MLP neurons of a small language model. Each row is named by its layer, matrix (gate and up: input weights; down: output weights) and neuron, and shows model dimensions 176-239. Each number is 128 + 24 x the weight over its row's rms, rounded and kept within 0 to 255. A neuron's up and down rows have the sign that makes its largest values positive.
After each neuron's rows, "fires on" lists the tokens most often at its 100 highest values on Wikipedia text that the model never trained on.

L2.gate396 [121 161 160 128 150 143 164 102 148 136 125 148 131 145 179 118 137 108 128 134 172 130 149 150 131 151 220 102 114 135 128 140 116 118 103 150 130 174 132 109 135 170  84 127 193 150 124  86 179 153 127 115 107 174 162 119 165 152  93 110 107 113 112 155]
L2.up396 [100 136 158 143 146 179 129  97 123 195 109 132 134 119 120 108 138 145 102 118 107 136 130 117 144 141 129 155 144 133 140 125  77 112 125 126 161 148 162 128 100 118 142 128 133 163 162  95 131 126 147 138 112 139 155 133 131 156 175 144  91 161 130 150]
L2.down396 [108 154 131 124 139 110 104 161 141 115 125 156 149 130 128 116 151 175 144 128 108 171 124 126 123 117 143 101 130 130 126 157 148 109 114 106 120 165 113 128 136 126 122 123 169  99 100 142  80 121 131 122 151 146 112 147 101  88 140 132 164 140 140 194]
fires on: " the", " The", "ate", " to"

L9.gate92 [144 114 101 118 108  96 114 104 117 181 136 141 120 147 143  89 127 145 161 133 126 118 145 126 177 150  80 125 143  88 102 101 111 147 145  89 167 142 122 150 119 153 109 124 133 135  83 153 134 151 141 145 171 127 178 159  73 125  97 111 107 107 137 130]
L9.up92 [174 143 114 104 166 128 143 125 177 119 153 174 111 119 116 127 153 107 124 144 111 158 111 140 112 161 141 140 131 137 145 131 161 148 114 155 150 111 141 124 110 111 127 156 160 158 185 144 133 129 120 106 117 138 106 145 130 167 122  87 143 137 138 127]
L9.down92 [145 157 125 134 117 128  88 138 104 138 136 126 115 118 107 123 105 108 111 143 126 103 168  80  97 120  89 106 116 143 132 133 120 104 104  72  97 150 131 157 133 139 173 152 124 153 161 156 107 110 152  85 145 101  84 135 156 101 116 155 110 137 117 166]
fires on: " ", "-", " and"

L2.gate761 [121 146 147 133 151 148 181 120 133 115 117 111 139 133 138 133 130 127 124 100 128 151 105 175 145 103 145  82 153 109  98 169 118 147 134 128 148 155  96 131 161 122 124 173 124 113 119 108 131 165 118 123 137  93 108 172 141 135 107 157 118 161 151 113]
L2.up761 [151 131 144 143 152 117 126 114 134 124 119 100 134 121 137 162 137 129 128 167 159 165 123 164 119 119 159 131 167 114 109 129 150 114  96 154 149 131 144 142 125 111 135 137 105  99 104 124 145 143 108 142 152  92  95 150 130 149 147 102 145 162 107 110]
L2.down761 [161  92 127 114 156 126 114 137 120 129 151 130 138 140 141  97 150 132  98 116 122 117 122  97 143 100 114 165 121 133 136 109 123 130 126 113 136 141 116 148 128 122 152 126 185 114 163 140 148 120 119 146 139  72 148 121 164 118 140 172 114 102 124 161]
fires on: ",", "),"

L3.gate1134 [134 133 153 156 103 140 198 129 162 107  87  95 142 137 133 109 137 113 104 143 163 129 118  76  87 138 129 140 121 132 136 122 125 148 120 134 101 163  79 113  78 111 160 143 122 127 139 146 135 153 127 148  94  94 138 176 151 125 110 147 113 120 156 139]
L3.up1134 [143 147 119 105 114 126 122 151 123 145  68 124 127  60 128 149 185  85 173  97 105 115 120 144 139 167 144 162 134 151 181  99 147 119 152 139 128 164  87 121 159 116 171 107  94 122  86 137 135  99 102 153 107 125 125 165 140 104 118 131 101  85 139 173]
L3.down1134 [113 137 130 137 107 113 125 130 193 105 154 137 108 168 114  53 124 139 114 150 139 162 101 116  72  71 170 104 141 137  77  99 120 151  91 170 124 115 131 136 149 140  74 130 158 142 128 148 105 121 161 140 111 101 112 104 126 116 160  95 158 128 128 123]
fires on: "'", "ac", "(", "h", "ron"

L4.gate408 [ 89 168 171 158 147 109 148 103 159 141 118 134 188 123 143 128  67 143 130 158 136 113 131  91 102 125 107 107 102 146 133 151 110 158 139 116 146 116 106 102 150 127 116 169 109 170  69  90 148 147 120 145 155 134 131 159 137 114 114 118 132 144 129 128]
L4.up408 [179 134 129 144 120  99 123 112  93 115  89 102 172 154 109  95 122 102 114 162 113 160 105 121 145 101 139 134  91 142 143 111 118 108 146 145  97 127 112  98 169 132 115 121 132 116 182 129  83 111 103 141 132 140 106 144  97 178 106 121 127 170  93 111]
L4.down408 [128 130 111 139 145 110 146 151 112 140 136 145 127 107 134 149 108 130 131 137 105 110 152  96  89 113 140 111  99 152 129 142 116 148 114 127 104 168 145 135 121  64  82 169 162 143  83 121 176 139 135 158 126 161 118 119 137 101 154 143  94  92 172 129]
fires on: "er", "h", "-", "y", " star", "an"

L4.gate949 [157  95 110 113 185 136 118 128 113 180 170 131 145 155 151 166 149 136 120 113 120 113 146  99 126 147 167  92 135 155 144 121  95 178 151 145 128  66 183 112 143 148 149 148 105 151 129  87 120 120 138 161  94 126 158 174  72 120 122 139 124 184 181 116]
L4.up949 [105 163 110 112  97 107 148 129 132 109 106 133 158 120 121 109 143 105 145  98 114 156  90 132 111 137 118  87  98 124 122 101 101 111 129 138 123 124  93 109 122 127 168 129 149 129 136 160  93 104 133 197 118 142  71 119 123 128 142 106 131 135 126 119]
L4.down949 [120 162 110  97  87 144 100 112 141 122 123 180 119 100 108 152 117 122 138 104 111 155 179 155 109 154 112 132 122  82 118  54 107 161  96 112 132 118 117 134 127 133 123 134 118 110 141 135 152 108 151  73 107  94 128  91 104 106 137 138 116 140 118  73]
fires on: "t", "k", "á", "ov"

L3.gate785 [138 129 118 115 142 167 165  93 134 126 128 134 159 116 145 135 145  97 104 115 106 142 120 127 124 148 131 112 117 110 123 152 109 134 126 130 146 145 159 125  87 130 108 163 116 127 126 102 142 104 122 135  84 120  94 135 104 159 104 149 162 146 165 119]
L3.up785 [133 121 136 169 117 111 178 159 104 137 143 140 166 121 119 116  95 127 107 166 127 149 116 110 140 134 119 136  84 130 112 128 146  98 165 110 130 109 153 160 117 167 135 148 110  97  99 129 115 114 139 135 123 100 138  83 112 103 127 165 107 145 112 150]
L3.down785 [132 116 174 154 125 158  80 121 154 127 125 147 138 106 150 152 116 131 134  60  87 138 145 168 151 120 137 131 136 126 134  98 119 145  59 136 142 142 122 139 142 101 117 152 106 179 169 172 160 157 108 120 139 115  93 145 149 152 136 138 143 110 172  75]
fires on: "al", "c", "v", "k", "l", "á"

L2.gate510 [116 118 139 137 131 164 114 126 101 171  94 134  92 169 173 133 146 134 156 140 139 107 114 113 124 120 144 137 172 148  98 110 156 129 104 171 133 145 118 160 107  95 132 119 100 136 145 115 114 165 126 129 175 104 168 110 112 145 128 100  96  93 136 120]
L2.up510 [105 110 127  89 114 119 129 101 132 158 118 121 123 122 137 137  81 134 157 100 142 102 136 120 144 116 118  90 115 136 112 141  92  84 193 148 127  90  91 124 116 155 153 129 133 125 122 126  97 164  78 113 156 117 174 131 110 147 199 137 125 155 152 110]
L2.down510 [123 124 129 148 133 111 137 142 142 126 135 149 117 105  88  90 144 128 104 143 129 114 141 150  81  97 145 114 175 167 109 128 142 155  91 121 141 116 147 165 175 120 144 157 140 148 140 113 124  93 146  95  75 132 139 105 145 123  85 114 131 104 145 176]
fires on: "z", "ag", "h", "ih", "u", "hen"

L3.gate20 [136 147 122 156 131 104 161 107 112  76 150 130 108 116 146 120 117 137 113 109 143 185 136 171 138 133 123 136 152 143 149 110 148 160 148 146 143 144 127 110 151 112 117 112  89 114 120 107 112 100 140 139 131  71 137 152 131 121  87 118 132 139 116 171]
L3.up20 [147 116 147  93 128 150 172 106  99 121 166 116 172 122 124  96 119 128 170 210 131 114 104 141 138 136 140 118  67 105 142 138  95 146 122 118 101 138  92 125 137  76 131 153  94 154  75  98 152 183 112  98 109 109  93 117 140 139 136 105 148 109 148 113]
L3.down20 [156 118 133 131 129 155  44 133 100 128  89 153 141 124 134 177 155 112  76  89 135  67 128  83 151 117 102 124 129 152 105 154 139 124 127 149 128 130 137 130 130 154 121 132 152  92 147 134 122 118 135 131 122 109 171 101 127 113  96 140 149 142 152 136]
fires on: ",", "),", "\",", " |\n", " has"

L2.gate964 [107 141 162 119  98 114 110 113 101 142 150 141 156 130 151 148 131 140 147 172 136 118 124 111 118  72  95 144 138 101 130 156 120 171 176 126 150 101 126 104 122 124 160 184 117 137 128 114 123 158 170 144 160 142 148 146 143 150 121 121 149 144 149 134]
L2.up964 [152 127 168 178 156 155 184 131  81 163 108 117 138 131 141 107 150  87 163 110 140  77 112 144 145 123 126 153 105 145 131 163 107 136 131 147 128 147 120 103 146 141 136 151 126 161 111 118 121  94 146  91 113 145 179 141 124 140 132  92 121 118 122 130]
L2.down964 [149 123 136 112 108 139  97 168 132  84 156 104 130 142 140 112 131 140 110 110 118 147  96 128  91  68 104 102 132 155 127 123 119 159 162 117 122  98 107 131 135 135  80 120 130 141 134 151 130 100 152 164 129 126 172 104 132 109 166 160 128 126 162 125]
fires on: " of", "h", "i"

L3.gate131 [108 146 162 109 122 121 120 157 172 120 141 141 108 125 145 111 123 167 113 139 170 120 100  94 155 136  81 162 145 144 103 108 112 145 114 140 124 158 143 185 180 128 140 158 154 123 124  81 176 129 140  97 137 108  85 146  98 138 183 111 139 140 142 134]
L3.up131 [139 139 126 117 152  99 136 125 172 126 159 138 154 127 149  98 171 158 158 126 158 138 134 110 140  88 160 115 132 139 108 113 158 132 191 115  91 131 127 142 130 106 129 112 157 172 154 153 122 134 153 128 106 151 118 143 143 103 137 112 144 155 130 110]
L3.down131 [114 142 130 160 140 174 178 144 105 138 125 149 108 110 152  92  93 158 114 134 115  88 132 113 106 150 110 120 109 160 140 117 120 154 108 112 175 123 144 118 118 115  95 162 162 146 136 118 118 152 115 111 103  95  93 109 109 156 133 130  72 130 136 149]
fires on: "ar", ":", "am", "e"

L3.gate1162 [160 132  98 114 127  92 136 139 127 111 117 138 113 133  99 177 104  88 113 122 143 127 153 156 134 128 151 131 148 146  86 143 139 114 115 136 117 119 158 161 117 140 151 124  93 147 122 116 116 121 147 202 106  95 158 121 141 115 155 152 162 132  72 139]
L3.up1162 [120 114 109 123 119 117 102  74 134 112 197 170 119 116 157 125 141 141 102 156  88 167 132 152 120 144 111 151 106  72 111 112 185 135 186 149 119 103 135 138 101 117 161 103  95 125 124 126 126 113 141 135 112 127  93 127 151 104 177 112 167  69 117 116]
L3.down1162 [140 158 143 117 136 127 107 169 127 116 114 136 163 114 136 151 132  98 129 126 140 133 102 126  93 129 136 145 128 124 136 102 121 119 107 118 102 137  76  92 107 140  98 161 125 115 160  98 178 170 160 104 118 125 130 101 117 171 136 116 115 143 150 126]
fires on: " |\n", " name", "\n", "oc"

L4.gate806 [133  95 123 131 112 114 133 110 102 123 107 106 104 156 142 153  88 115 136 145  96 120 136 142 135 139  77 115 161  90 139 132 128 159 172  74 144 156 137 157 107 119 123 127 103 140 156 138 124 149  97 122 111 113 147 135 103 114 117 125 105 100 121 129]
L4.up806 [149 142 107 103 115 151  75 149 118  94 163 113 109 143 172 109 126 145 112 120  66 132 101 143 119 183 120 142 118 139 150 152 126 117 113  97 109 157 146 116 117 164 102 144  82 131 153  92 151 126 130 139  68 138 120 116 127 108 128  94 175 127 138 121]
L4.down806 [131 130 134 118  94 137 125  92 170 118 120 112  98 101 128 134 100  89 148 137 148  97 134 137  75  88 134 125 122 117 137 136 126 119 144 162 121  89 127 175  91 141 110 154 166 158  97 133  98 121 131 117 117 149 131 123 113 136 143 139 151 127 119 112]
fires on: " of", "ool", "ch", " ", "ak"

L2.gate1206 [140 136 176  99 117 135  88 108 128  93 146 154 148 146 149  93 175 140 144 120 190 144 110 174 161 127 153 138 152  88 115 130 171 105 144 130 139 159 127 132 157 167 108 143 174 160 143 130 155 111 154  89 112 149 114 157  98 145 141 116 164  70 141 115]
L2.up1206 [131 161 160  77 130 137 137 140 166 140 131 109 129 146 137 151 110 118 115 110 109 111 144 136  98 143 122  99 142 113 152 133 100 130 144 162 131 166 137 110 171  84  99  97 173 121 147 108 122 118 145 127  85 145 129 149 125 147  96 109 128 140 121 146]
L2.down1206 [151 110 132 148 161 138 131 153 135 112 128 141 150 145 151 132 144 151 110 129 128 162 104 145 155 130 108 136 105 134 115  81 134 110 101 123 121 128 161 118 111 148 139 111 131 110 113 117 142 109 107 168 149 138  95 126  89 108  94 137 119 113 148 193]
fires on: " The", " the", " This", "The"

L9.gate1096 [110 122 108 129 126 102  89 132 129 112 144 117 116 119 109 120 141 133 137 175 111 107 130 149 179 167 111 111 120 133 142 146 100 156 153 108 118 161 126 165 150  89  99  72 105 132 118 169 129 156 110 141  83 136 129 143 136 113 113  95 146 111  98 125]
L9.up1096 [140 117 166 104 161 158 180  78 113  85 162 143 125  64 126 124 122 120 147 126 145 143  80 119 144 122 148 146 122 146 120 138 185 137 114 145 126 127 152 150 154 140 137 153 119 162 127 105 162 141 171 133 103  82 100 124 146  92 111 121 134 103 128 134]
L9.down1096 [174 116 114 137 108 146  91 152 141 178 115 134 120  86  44 185 135 129 110 118 139  90 139 118 125  74 114 108 110 139 147 125  91 127 121 127 116 143 154  86 124 146 126 113 144 143 115 131 145 147 122 140 141 166 153 109 144 141 139 124 103 117 118 211]
fires on: " sp", " p", " r", " w", " v", " "